From a checkpoint of a small transformer trained on Wikipedia.
Architecture: no biases in attention or MLP, normalized queries and keys.
Training: a variant of Adam for these matrices, 6250 steps.
MLP neurons of a small language model. Each row is named by its layer, matrix (down: output weights) and neuron, and shows model dimensions 0-159. Each number is 500 + 25 x the weight over its row's rms, rounded and kept within 0 to 999. Numbers have three digits each. A neuron's up and down rows have the sign that makes its largest values positive.
A block is one neuron, or neurons of one layer that tend to fire together. After each block is what it responds to, as a language model described it from the Wikipedia text at the highest values.

L3.down158:469456483514501489483512528485493496484477526492470519494504493462487496515499508540497467512494497490529494539492535514492474509528540501504483530478557514525523527494550467494542492497513517468493508472488462537502507462511522522454499541513478521472511509512543488465484530529526518487471492512557478545484538470517535503572484509467530547515529488507508519537453484499483498498509519491511498488484480499467437505512483493513519496502492485505508472442521471525506479516497494
L3.down175:519487558505497528494487480532467539501514505501503493478488457539494476480522547524510479482520505527491539475517491500491462529522473503457494483494501498473504504479501522509500538511511530501456426510502442496519482526494451494487521526530456447509496487492499506503509495536487508480492516473465467501522474528504494530465466479461465484506521556501487495440450532517492506503542487520483496502515466513569488452510513494493505512511519478499520530548499484518504511507482479
L3.down318:487474442485500498562496480519511524495453497529528493497478504514421518489471514545542487516494516476482494529520468473535528484525524514456548453518482489488485474540532499534472522482493515475474492533472504486493522496508531530488552518503489469478517517491468474474515499487499497498492519498475536482496519456497460457462470505495487507470521556488514538461490495566519496444498506508480484488478504466548521506524497495482489465475469477536499471525488507480514502491506508
L3.down425:489478514501487477504550522524516490506529531495488550537531502434497516529499500445478486467484507489496483541474500504496493478526496517511534497506505440475524478515524490453475491541541518457516474535491543492512517498527488499535525509489501469492492518504493521551524496488489508531505500481524511486502493504489510501504493469536490459480491523475496513504516512509510472508509473498502490518510443520537521475479493539504467581481469527493446474451486489534508459472507486
L3.down502:533537465525514497533506497485492511497486514484480515504545496468452546458472499525467552490484515517478516486510477532528528540491496514536505500530449511506503499528521496460490461519491484497572502482505502496506532476504538513496492461469540484501537466484482492492492489541549493573500503506490499484495516490484524533527476528472489539489477513514495468494498453487525560486497472461485545514508487524514507497481513502509463498505518473513494520520495508513482505495497475
L3.down565:480464480506547524455504518492524523474494524500523457484504549541528496468457483506470492513487467501527484463525526524514453519462533487508508486503536462511533496503510530458483500531511477516507510510476506551527472500478499486521514479474493543567498490503519544478536431494487504522500488485485515470519501550470515503475497499506526459508523513526475498471509498498529506522538549470488521547511455513515480513486477464481453508481465482534441556479517519495509488482514528
L3.down640:518497515514520466511507460538538515503552492493527471475509482487501511522452557493493487529510490537565483503491489483511487484454477517504517479481476535483508512498475485536528515510470510515498523494515490500463527516483528549475519522592521492464532466478526531449531503518511499547490488481475516540545474507513488449501524469519511529524541481485525491515491517505505480474498502498507435471492482490449510526529512469466490531490524475468515488485477512498509490484515506
L3.down700:496447533541514500454556529473515510504532486500554483483476476455498494451474503494541499496511490495482499494504500516549517504527499490508547496486529498500531529497537462482523535516502546470542516474480487498477463513498539475547493496480556548531427541535513497507505467478498494504511485533502490509476523481470430538494524509523524519522545529543489507465490478483503488491491524521528493521508457539517497510486474437455493489517508490469493467488495548468447518492487548
L3.down721:462524514484486463455497504517536508484551499467497483477519523489543537516480538545495522497509485475503514517473489483534506468528494477485538492518507479505486520527462469516477510505507483490520479486538480527507472477513507524518511484505526523452484543489487481485497473536526495541479500502513538466507538463546501522502477482506495440515453498490561469515517554517554512471504500516512485539512524520476465470524513506514517500550523468487521533476487472479441513489543465
L3.down813:508511488489538474507501469514529466459474468481491512489479504501463473487495505485460499492506484465537494500483495508483464511500463529480517496495468486482476510500504513513505490523501477475484477542471482450473489511554501491535507485509529526488509525467475497467535544501516525551466530481457480492465470504536464496508539457446508480481512495506532489508513504512484466478540516488550506463486463517495508468494505502529485455514503495560522520484494477532463503519503563
L3.down921:495497516532511484478507520508491464479493540497425478473522512477490484519504523504493452479498494476521497546510494477520520517476477498498517481488524506429506534516536474492515471477527486517504502500525507489482472524524460538480502484521501475456512496503499508441501493488528495522484517488480466495539531477495520464474466457512523500518497503486503518481484509423479485505490523549496520500501502520484541518524486514507490554477538461486468498502493477462495477485475479
L3.down996:514505465524464472478497520480504489476501534492487535507526478493501495495562525447499504480516500504528522500509533525494466511479499473503491490508527495465479563519534540511514516511513497537512479517506451487468488504544506522510517503536510486519492482498477507542523499551477469463500511518504461488485511478508548476493515465515526487455490464446469487459495518457507516500509521563462523464484487544479492475492502520481491538503498487490474507526491479483558492502476482
L3.down1102:548478450529511539471473485457500491533548486503473505506494476512511502515453461525502500511503485555454524487502515489525513525461495469478517513519481491510460519480506447510469473490529490518475543537528521505504533495513520519519523476495510530517503478498491473501503528516496480489468503458515514506529536524475458546530513514514480451518478514513535489503544523489507469494492523494502511502480463469466503481509528477504461473514496482529515479489483518502479486535544460
L3.down1138:476522516526495505477510539484523507525516510522537502445476483486462511529471488476524498494493493528497461511485539521496490577480484512509509506485524471482509522553524491503486491495462458489501398510509524529505538481513518530529546521515509520515508501513503462497482547524489487500497542474504466504494488515474487483534494489517479505487493482481504480526511535523494506544493426520430475470512491486529483497499454560469549497486493489527519442486506529451486483475533523
L3.down1212:515512480520536495482480508512521508500489519509544516507499478492474486546491514508497495460494495502522469499489498535518526575440508467520487500504499447459532477516483506478445498483523508522523492480511486493507497502482510483495525490509507531532495532510514551485515503497456574501507521493494530417512506483551493524532473475533478491506472506478493520485510530547481489498497523571522555494496531536525540505470505495484507536461430454503500505486550499571567507464544498
L3.down1261:501496484484529496494528499472539495520520512456526478485505457534505476480476538517447506483500513508565497513523491498547474503506464485487506486505510452468478484499478500541534537504516530476529511497493483506515496548500442542480492504485513482500514475514462490484476482490513484513485501490459517498484509516495503479460514485475518506496491467499490517465506486475487510482479480521559495528492545501510515481482479497503516492457482475499478518521460484455454490503505504
Connecting particles and initials inside multi-word proper names, mostly Romance de, d', du, des, and English of, O, e.g. Plaza de, Arduin of, Côte d.

L4.down66:526490497514480526498482495528470505564479461483506540487470462473490490511492480495485452513471533465556510477489493516525471528476497480479483515516474479505482503476488506480514476558450495489544507510469563541512522479540505480513504502474482477471510507503535477492535514495532521473484522524521492494520534479471482497480549515507510434506480526542531508516501502562539497504560575543526486510512519489516508516524473480516479523505501473480498500488511479469526497491480517
First piece of German, French or Polish words and names in titles, citations and tables (Zurich, Zaire, ZAKSA), plus occasional sentence-initial "In".

L5.down68:469490481479503510490466484461498509508503476476455485499458512487501517503493448506482468507516469494485490540514530495489464452424462553475482491495511473526467449489482501498535483526518484501485483511477482531544539466495527469481497516454483531493500491480485437481546465502507500508489488518499508501500488454552432483484464479495490540500512501518471521486463501502504526472520494509480562477495492541441470559515526504537507506501505539493513522515495485551534472511437462
L5.down305:526509493532512513495499505480491489498495484493496527517466479518472518459522482490482504501489519478507469462486483512516523542533530517457525522487484494494489482524529456503529507488467529494479491502509526519518487521523471525515472524469519522535493544517497486506507459465534479477525503495522548530512513498473505521491460459464499466529466522513495486483496545510497499495485487500490499483509562460500504456552520482530496472494481494490537533485571487476487523485501471
L5.down429:445469504475466432486513477483478525510512495512490496466511456491543501491491505513522507528477510451467495474497523497490494483492535503482479505500468522513500487474497515494534551473500501506506482469510524544506508482501545528483509490464461516502505492489540465479457493521499470495470492490528489498498486467523506491495450493483492454442526540483470475478472490524565487519494468488476487494481501514488518503478553509544481501501485485500486508544449502484494509511467521
L5.down925:465539511519450480505541483486490498513522486495522555492500507500535493496520534497497508493466497492501515476518482527495519468524523464495495451515482460464490486467515500527487528493483518441494511439497476487514489485502489491563525493497485554488494483510497466477465481518514500538510535521514460496527559510545426556497461530507484533491521529515495517507507498497470463511554461501517475515515495507527478489541478496501501518494546475520528512536485522541473479446500518
Past participles of action verbs right after was/were/is/been, usually in passive history narration and followed by to/by/in, e.g. moved, transferred, opened, sent; also weak hits on "(" after organization names.

L5.down365:487465539504541488497522519487502503529523473484513548461511503478516539499511552482529505490506474504504517511497503526499452466525528569483548496472493512510494515512514557522493494500512505520512484488527458508546533490541508507498499474505493512493469515490481465491520559507528498523514494483505487496488528532490519526507488483499454526459525517516514490491500473526550510497509520482493466517498511532470525509467480476457462513493530479501501508517554541517487529474519471
L5.down680:467515520488511502517500466527483493486500483479494528506544554487537515477527530486500526522483469514512502522511517527482513413502481533527524485507482473454501501479496529508511508473500516442522495477514509477493539483516540508513512496490509528469488529485509516489503545491442514493512503510475480512527521493486455500479482496502471520500519508478544464512494474479543481492527505501500529495504506534470486522487468527487482513491513471483447470493487493511522484520489506
L5.down753:498491530466487461534519487514483525503474480485470547495517537482526513473520560516511509508497486464502505504481532517543513387537551532528536496473516502502496482484493549505492521501536520509500510495517506481532545502528496492493519483576481457489498492478465517504527569520503520491501500477496488494519502518506500505494478498499434544487513487506513498516527465476538507500482515490521530468495520515488499506482503504512519531499460487525492491503511493472518455492484522
L5.down1012:457492509509541512517538505482495488488515488488538507467536502510532506505502552485503464496549461531499520545504482501491469412515574524497525499524491488510517507521489494522539523449493511503463490510494515533510529509495535501507501463487545495477488475501466480516500590472472507543503516492511510474490501508507445532498534483526486546508548521512524502530499480482529479492523510513480501511529499506472503480503510529484491497500494488487499525484501469500502516495507482
The token that completes a multi-part name, usually a person's surname or its last piece (Abraham Lincoln, Gil Evans, Gagarina), also final suffixes of institution or field names like Physics, Endocrinology.

L3.down36:530499431472480491502507504529497504525498523499517463505477539468484479486465485507466537508501515488488520556496500538470485523489538480513492511504475512526486493542475493517534489512510485516483481473492542460466508524481525508475509479479468465489519516518478521498445527526508474518483477478515477524536509521515527431461493523541464501532506463510518492484490535503484537531490497520518510438526520484494485492519524493469503463532529482489522480530536534538483503460504496
L3.down57:543505494471492507503520489547527524533518527501534516509465474489483494484490468483518453510564494494501535491444508565485459534516532472520490498503515443501477498491550502487476516538487451477507563484510532452516509509522494519538520471523516497482468492434466486536508546523511501493468516493492544511483485526536515479523525540521487502509508512533520512461528456484495492516534515496518510498474492451537455450476488485489479459515508513525495463503527503512467477496545477
L3.down123:535489481502496565541496531476531482537483499441531496538500475532517538507528487515510474492510516504489460517465504501534511546503563488529486493509498498510477496483545558516494537461488491470543524508504502526493526531509548492482484503553482437501477517517484515501499473523517464479467491481495524496473494469507533483519552504493504508466512486513498539487530502517490519517506502459526513506532542482566515480453512504483526502476504466504527480527508503517518526492493506
L3.down223:505517478493516526477487531538548475530454475490533507521489487555516516487483433490513486507498540504473496511452495504524519569447513511543491499493518480500505493508515483516513498495473458484501511479479491486501477496556491506524487497501521509516472544430488521477498490500515491471500491500470504489487495488497484485485516514477536477467490500484516479494562510530509479532546480475482493507522506472506499491466503488490528449480552467531500473449507493530478527489486502
L3.down279:527488479492440497520504495481519502524510491478514509486491492566488505521506487482518520489524557491495488533473437492507463586487518457489516510498502525494500488474530503489487501505534449446481508498482515488506495533532517506543523493514517485447491527478507503506479490549490486496495512444489550487493501507521487480507486488526533491472496496516521473476532525534500492472541492508497504468498521478523527534488537482503471466529522472507539456510507510472503546510547504
L3.down437:495475459535476472456495516490501519505497460477486506495508484515471539526460514472492491507490503538502495478502484477530492513531523487484548453495522475477487552494479497479494502525459487520506465491545535479576505504525498503519481493479513524489543444464485489460486526501494467522491529533521512524501472502545504483493487490498496461497470510484492478480519492513504512505462486544519501473538468508464492462492531514494496484550537478477532520526492528501524479487483504
L3.down539:487516496514451510512454507481527471543516495456509501504464453484455523502506462512522511520508506486467473517489484522535474574507526484490510511496494482486506452492523539467526527515526478440495494489551534462493514504519499503520505462508480499512499522478513528481532471537508479516487550497500510515494508524522474505462563531501524535504487518525516458475508532528489491497520509491491480466482500439505495537492484531500492508524517497534514480485493558483504515529510465
L3.down581:520438446492476497532455540508501479529493492475475495525505479482499536517493480557523459501501511483433480527480436502530481539469503472468539519500487553550501497513548499517493539497490486465510499507463475491493478520462519508519510522502450450482509494466497517471485482539502491531480466514487522498501496502500512460530489474518491535462522498533471492485529502525510483478509519479480511472530541497539505488476522522485543481510508495482506473510529450476509464554518527
L3.down615:459481518512529488520498488538513522518517535483492502474481487490530507477504448453494449523534469506488518479466467479468485480498524527521487497506476503535538474492507509488504495511508498469485479473490470519517476512501533436498457481488506486486510519466506494514514502515519511471475495550511516472515479515543488527542497492524457494513497527516511495498525509490531522526513495492571500514507498483536496494485541556528477518500477510494493470475517531518499468466487513
L3.down618:540515556494508499493496480488530498524466487479480505507467452538557482530493482495533522515461512523521524465493461533473497488513493480468511465482511465496518481472500501456510485523490523443498489490499473547482475442502486503502501450523462514538484541547515432497473498488491526502510433518505500493464482514452506515515522499504532509502499494515468498502559525541544545487516494460501476548516522471557499548468507495515508481494526517497481519548510430512483479509517509
L3.down634:485472503513524475439507550468532498495512538509510482503523469539511466509489513464508452544511460519509487519474484526486489518490471523495507506523502477506459495514481519468542541478538459521499533492498472475501476510537493509544510505466528509497486516474495526472504492537486501495487499528470526508517475518501477466474480536529477522483484487474525503524517512497473492469526544537496513500509445492532503488482501471517517461497506535516524521493538510515540495524534494
L3.down660:549547510527474441499455507511511474555526503478541522449490499504504469468518492497465517498486531490480505520505543472489483549520518500517482478514503484531512480552518490493516482507491457507518513495529494476489532460494499538484517522501450478510492521495470492453487456480494500511531523512505537505473467499511510509561491531491564528488483520497540488516493521506488505485496489521524505463533492491483496531486482464478481489540490535498520476513524493489467495515556468
L3.down795:490504438524518519515452518533500525502545490498503469549491471514532500461544490507511516506501464503447540513513486507507485532520538529483494505500490508522500489495491503460489492501523505484491495446500548492522503520517521513501480489484462534528513485491518509449515475495508508458499519482504467531490464492522472503509482523500490492504548466473540463478533509501500507516510452534527472476506510541486457542505477507458504473497507494480458439488489542556470499468528489
L3.down907:511554515501477519509499502457545476531530464494498500487523484520439490490491528507467519474467525508496486510504500506496458496505497533450524498516519508456486454529530441506475503508475484528490490546488529454504475520539537532533545552550484506476518525463460509560532549516538475480505531480504524494463523511511494504523509479470519546484510506508477453485503476522527520517530500534527489478473487495544558499476534520493506490505476518516490403476482515485517520534490477
L3.down1009:482504464503469503460500478500509474516473523497452514540492503507526520460496504505504545563511538514516494458486500534488466516494503444519533511452491512541537515485491509490533512524483500443530527458477550486484485511506467479547458513470471495511463513467508498494491509493523454502503454502495471515483441523509519498474482502526520430492494534470501503524534548467503502490522521477488531502465483514521465505498472497542499514494469485503476468514475533520510491510529498
L3.down1258:507504467511499478485508527483503490513505507500493558523498547526521496491512561548538519485479464508510499454497500517490521470545489509512548495489520483495489493507460476533478489483498525462515551519500496494492462477502479519503539491514530510495506536504500545500543493520497502451518489510461501472491504480480466547554486541497539489483513502525497520472470492472520456510518502493480494519508510481449547496520469469474477480484507456551487518479478487515508462518530499
Final word or word-piece that completes a multi-word name or term, e.g. organization names, places, teams, often before a comma or table bar (Technology, Paralympics, River).

L4.down396:500503498515553503544517479533517503529479520447467496470476532481510474520549520537511520490533514483570482486492541517486470564516570544493513525518484519491497489520552512483506492481501466520498498541472507468464499505498504508529540463518497501554499541506499458493516508519509495509545516475495459503487503507530495510479474498506503522493488462510466475531529539487512486509512510535463489478536511509518476534538492503454491473522500537503493469519501476487523531550489466
Adjectival words or participle endings right after "the" or "a" that modify a coming noun, like required, estimated, following, first, underlying.

L4.down575:522472486514509511463501538455477492469465469476447502481505474465486503531498479527523469497467514503475487532498469485502525458486491524480517523491484498507538468515509500496507487545492532485534488523504519501506506500504509490532479508474485527464506536524535487504532442511462546488527509517516499499477508511486477475442534468497468553455459489507524535464494531484440508481535493513489519462545497477522470513476506542508537552541512480507480505476454536524522526529507499
Last word or word piece that completes a multi-word proper name, such as Air Force, Highland Park, Kabuki Warriors, Sacconi Medal, HOW Design Conference.

L5.down247:461469496493515537487531472478518564514481481468524450429499524482500537507506477443508483518503491454545506447500457495476498484500486503438507514511506521483487514518486493566496490526446497497477463508520471494525508491503429511508516484534479476461428493504499527502509504506464466529489525507503513468544488509462496505508487494501457471473523479515474459489515508507476528492496478486521504465498499538500496503511490488524533545510492497447469466486496505468519474514542487
L5.down267:491526448526511521427505545531462498520505505487489484500532498522505510462457539511487507546491493517482483486483493497489498444519485472523487469497456504470481494527484509498533538530471492507510504519532483507488518533468511489517492521475502484495543481508517494490504522524463507546472506474512446485524472518509482488470470466494502484554499460522494474500491541513546502468480505504547494490519540509525562526503469518541505467476484470490480489511474477482522488457518489
L5.down633:531503465481539491418474516495533465503502504516498453473519540471471509490460506485494502540468501538493505483482488502498518501490478456509530507522467512513470479531493537512480469506571509512534540485493478495500484523491497549507492509491501499502477467492487517471509500495501447538479479501537512478506570446495517513465496508460494457500491448482499511538493532532494484477507542454572461523443517540512514491514533484505479489519511463511466500514481474501500512490512469
L5.down1167:463517491471574505559519517497520497510506513457497520516498497477493515515483510536521512464477510531468472537518497467517511522431522485468536534505478473476515519483486459459526462498519515510475526509512454519523494508501494527499444442511534490473449494507569481530487518495511481520533484482483490454483552468506509476471495489517477565517508474492497503492535500501493533494490536504509503496514517520510522541548510495489453519485522490475508503480553495506500483515535468
Short opening fragments (l, d, D, N, -L) of words inside foreign-language names and titles, e.g. de los, Palazzo della, Al-Dakhil, Agua Dulce.

L3.down8:454509449486507505494534511517492469495542492523479492512511517498550512479517501515499476549506539488530486515445523534539496519501533469471477490503511506532495504532517539465468533468500474453478471515530473517481496527459496496532495463521539468508489447529479506459535496490572487467493495519481518501502495482557452503530487502554450474543492467452486461485458549466468494490519516525494473459491502518489500515497489505482492498441497494501501501467507489503510553467518496
L3.down68:527485517519490510491497503435477496530515481506454510511508529476526512524524457524524530497533479508487503507453491446518496491483507459477516471531534510519536549523500503485516540508477488495533505504486508511519537496550532540536525501520522487499558514487456501488522523474486507455499500420500473508509473487501479498489523458508494537505493491484576506454485481505536538493535499508486491528491499521502493512458508499475474493490468506493526490517495522501500479474463523
L3.down98:521551508520502523513488488498520506492493508489540496519520550539473517533511456520502524451506485509517475517473508539510527549484556483488500502527519470533519502457494492526510532503490495524481534469516529493509480526508483517475499509559534474485482519485489474522520493516529494477484506515514484481510529556457515481501473518471476584568461501489502525511470480483467453504508456504501480566549537451468505502531470511496516503501484527507513469496490522494507501510539521
L3.down388:503485531493488527549506543501511485555485489483476562530507503488496485500522466525510468501514523460469541562493512479537524499512537517499519504469485494517457505456528510509492516497488520460473510487507474499512502504468480521454488511498477457487559521552513476492512484501500480536499460519512504488525478547511480528535512517544505483507553513544495493523492543461502501455522483504484513537492454485463483491476491535512478521495518520514520527484547465535495465494492484
L3.down512:505490461540496498501494494475517515519495502495528505494482542504510506511534513486490505529496529498456477503509503548479522576434513487529518532487497485459474490516540530502531495551539480482494518511499498536508503517509478499482467480425500496546480547501495503504470487520486486526471479495505466504535432489510466519513553518524490468485523508498517534451510524496521578525520476545544548501540486525520493483490512489523484509471489504504487436540481515466515488530533464
L3.down514:501531510542468503501488453506518527521522467520468521528506477471456449469492464497535516490473494523491519525509511491495500519466470502489526477506485529554492524483502515528457507468542536453481484511497485465535549480499540480468488523452456485496488519494494473528511439478478490500541470506531503510503498471506528515491525521491493496476475499533485455459483532518506532489511465510498513535486527511469499543508478490467491523520510541463505503499476483510550512480482484
L3.down532:489488506528532497523508526527532506435542450467510508477479495522529476503517528498534511452494503520533528504500529449525503486500490507492514496509514555501511515513487475503469496493517545462482513504482506515530508544515506514473524466475469504510525537557487478517530479509474531483483508507483525570515513488496491480483476471552501519538460461546505506462510517464543503512517482495469504475534501496566490500486534498494500471507537486497508495520514491476534526511524473
L3.down536:472510507498513468494531503521470464490493475485520516498511455508517519463536518502487533492519538493510468494484503468459495488530468468514478499481475510483509495514490463440484482524509514546536474521436488516497533527477530487480512500522474524529478505490476482495493526555454555539432534479492516474519520492488477511518471502547506546487517517509475517460450508535509489507519522468486498442536502487507498496520502514516476486507505506476450494493501494476536496476494479
L3.down571:492487521537475515478476499510538492511505465479495507512497506459516466471520549518484574502469488492481486534492491470527506514482515473449468511451498501510518491558497503510532466518521482509494460508491492518496538459513535511490475474512510503497479450484465508463510521525479474530505497484451504485486474477504520522513527491491472543513500517502491517473464508479499508508520516501532471447496533516497536541486496496506480498442455496545547479500500507516493474519523488
L3.down705:531473492488497469504481489513529484496499509548525516482436528472443523473523504470461528473509512492509526462446516471510515493492477455487490485468494480483481467489515502512455482484468490501498552506475508518498486478580501516524541494479509457520506487506525533527536526490509492491486532514511520478515501512487518466513487549516491504493480491510501469511483488481512484504488477541552534489516485462495479520501475499500476502483495485527486477444475501513506516471511473
L3.down760:516514500497468499481467517497481515505492499491488507475498486466520510504513497493464535491500520470529515500500532511477516524484508478470478465494484504536502490527498529570478454508520446472438478479508486527531451523514504503500500514458514490480497484516526503481475476536493535486509495544464483529525448530527515492471494525512475483501498506459533524508487518495491486479444511543513523483575489539488505465492558528482516460519523477536494499549497511508554502502536484
L3.down981:540480492517474458501492494487532507510466553478495458511529498505501487520501515490496464541492492513512511545472560477494478489453518523464519535460459516493509491543509521488536505525472483498478483486479486527531488468534507470511519513449476477490516500475548491493495481540476446539512474527517497495533440492547510465498454497527555454518493484520494511468514529501486505506525492535478520521492492496514524528562520515478522461521480511570486505529483524500513499501538499
L3.down1092:501500502521524474488514479531483511580496493500499490505519513511476508516511497501492486489528465497493493510504499475448448490459491446521478495507481483522519546442521491542491501503480525507504478458508490529505530486505525484503546515468536503491525519481475513502456494509528548503507511554545510482561516496467504516488491500525481503504503492486539540478499498496536487481484492511505507498528495513519513503481499462488513473512463461435510518502517490560475474515529515
L3.down1111:515475553483524515483478492507479520467462512476502519509527464489460496486502524540553443472462497505526517490515494476559511498455543491492483492526508487519525549480567488490493495500476498480503506506505524527489518513497463507484524514464525535475551491492493512475531484536565483521486509497507499444520540512513472508455492492517507552500505507465550512511541451492498496484495502496536515503462517478509512504497525521529471506509493518467501486498551498501503487508527488
L3.down1166:505540475465512464499475514497510535497516492524521539523491531513469479489469524483478466499468509468513501499506503522489486499502515505475491525512468522448516512478517486524496516488481451468484520496500479482536528530466499479485514496466514486493515497507518509444536465528512513454525519541499538481522497524498464483472515526508463472516440450543498490504494470486485483493467544511490500572507490508469493468504490499479468445519533489471465511482508465479538506531482503
L3.down1200:506494504514490509507468495517479514489504545483528475514440505506470492527516518512443458518462499528493487523451502522476512477495469540489531517494509527483479527480483495496469468506468484519524481504529491466523487527519525526491504492443475500498493486509491445531495504479474538473528511519501528457510484522515481521486515476469471494413513518505522493491503515526506515547496478483551507523469482496509523491471481523490493497487544571512534497495480465506534466483543516
Verb-final pieces, mostly past-participle suffixes like -ed, -ated, -ing, or whole participles after was/were/be, e.g. straightened, forced, sold.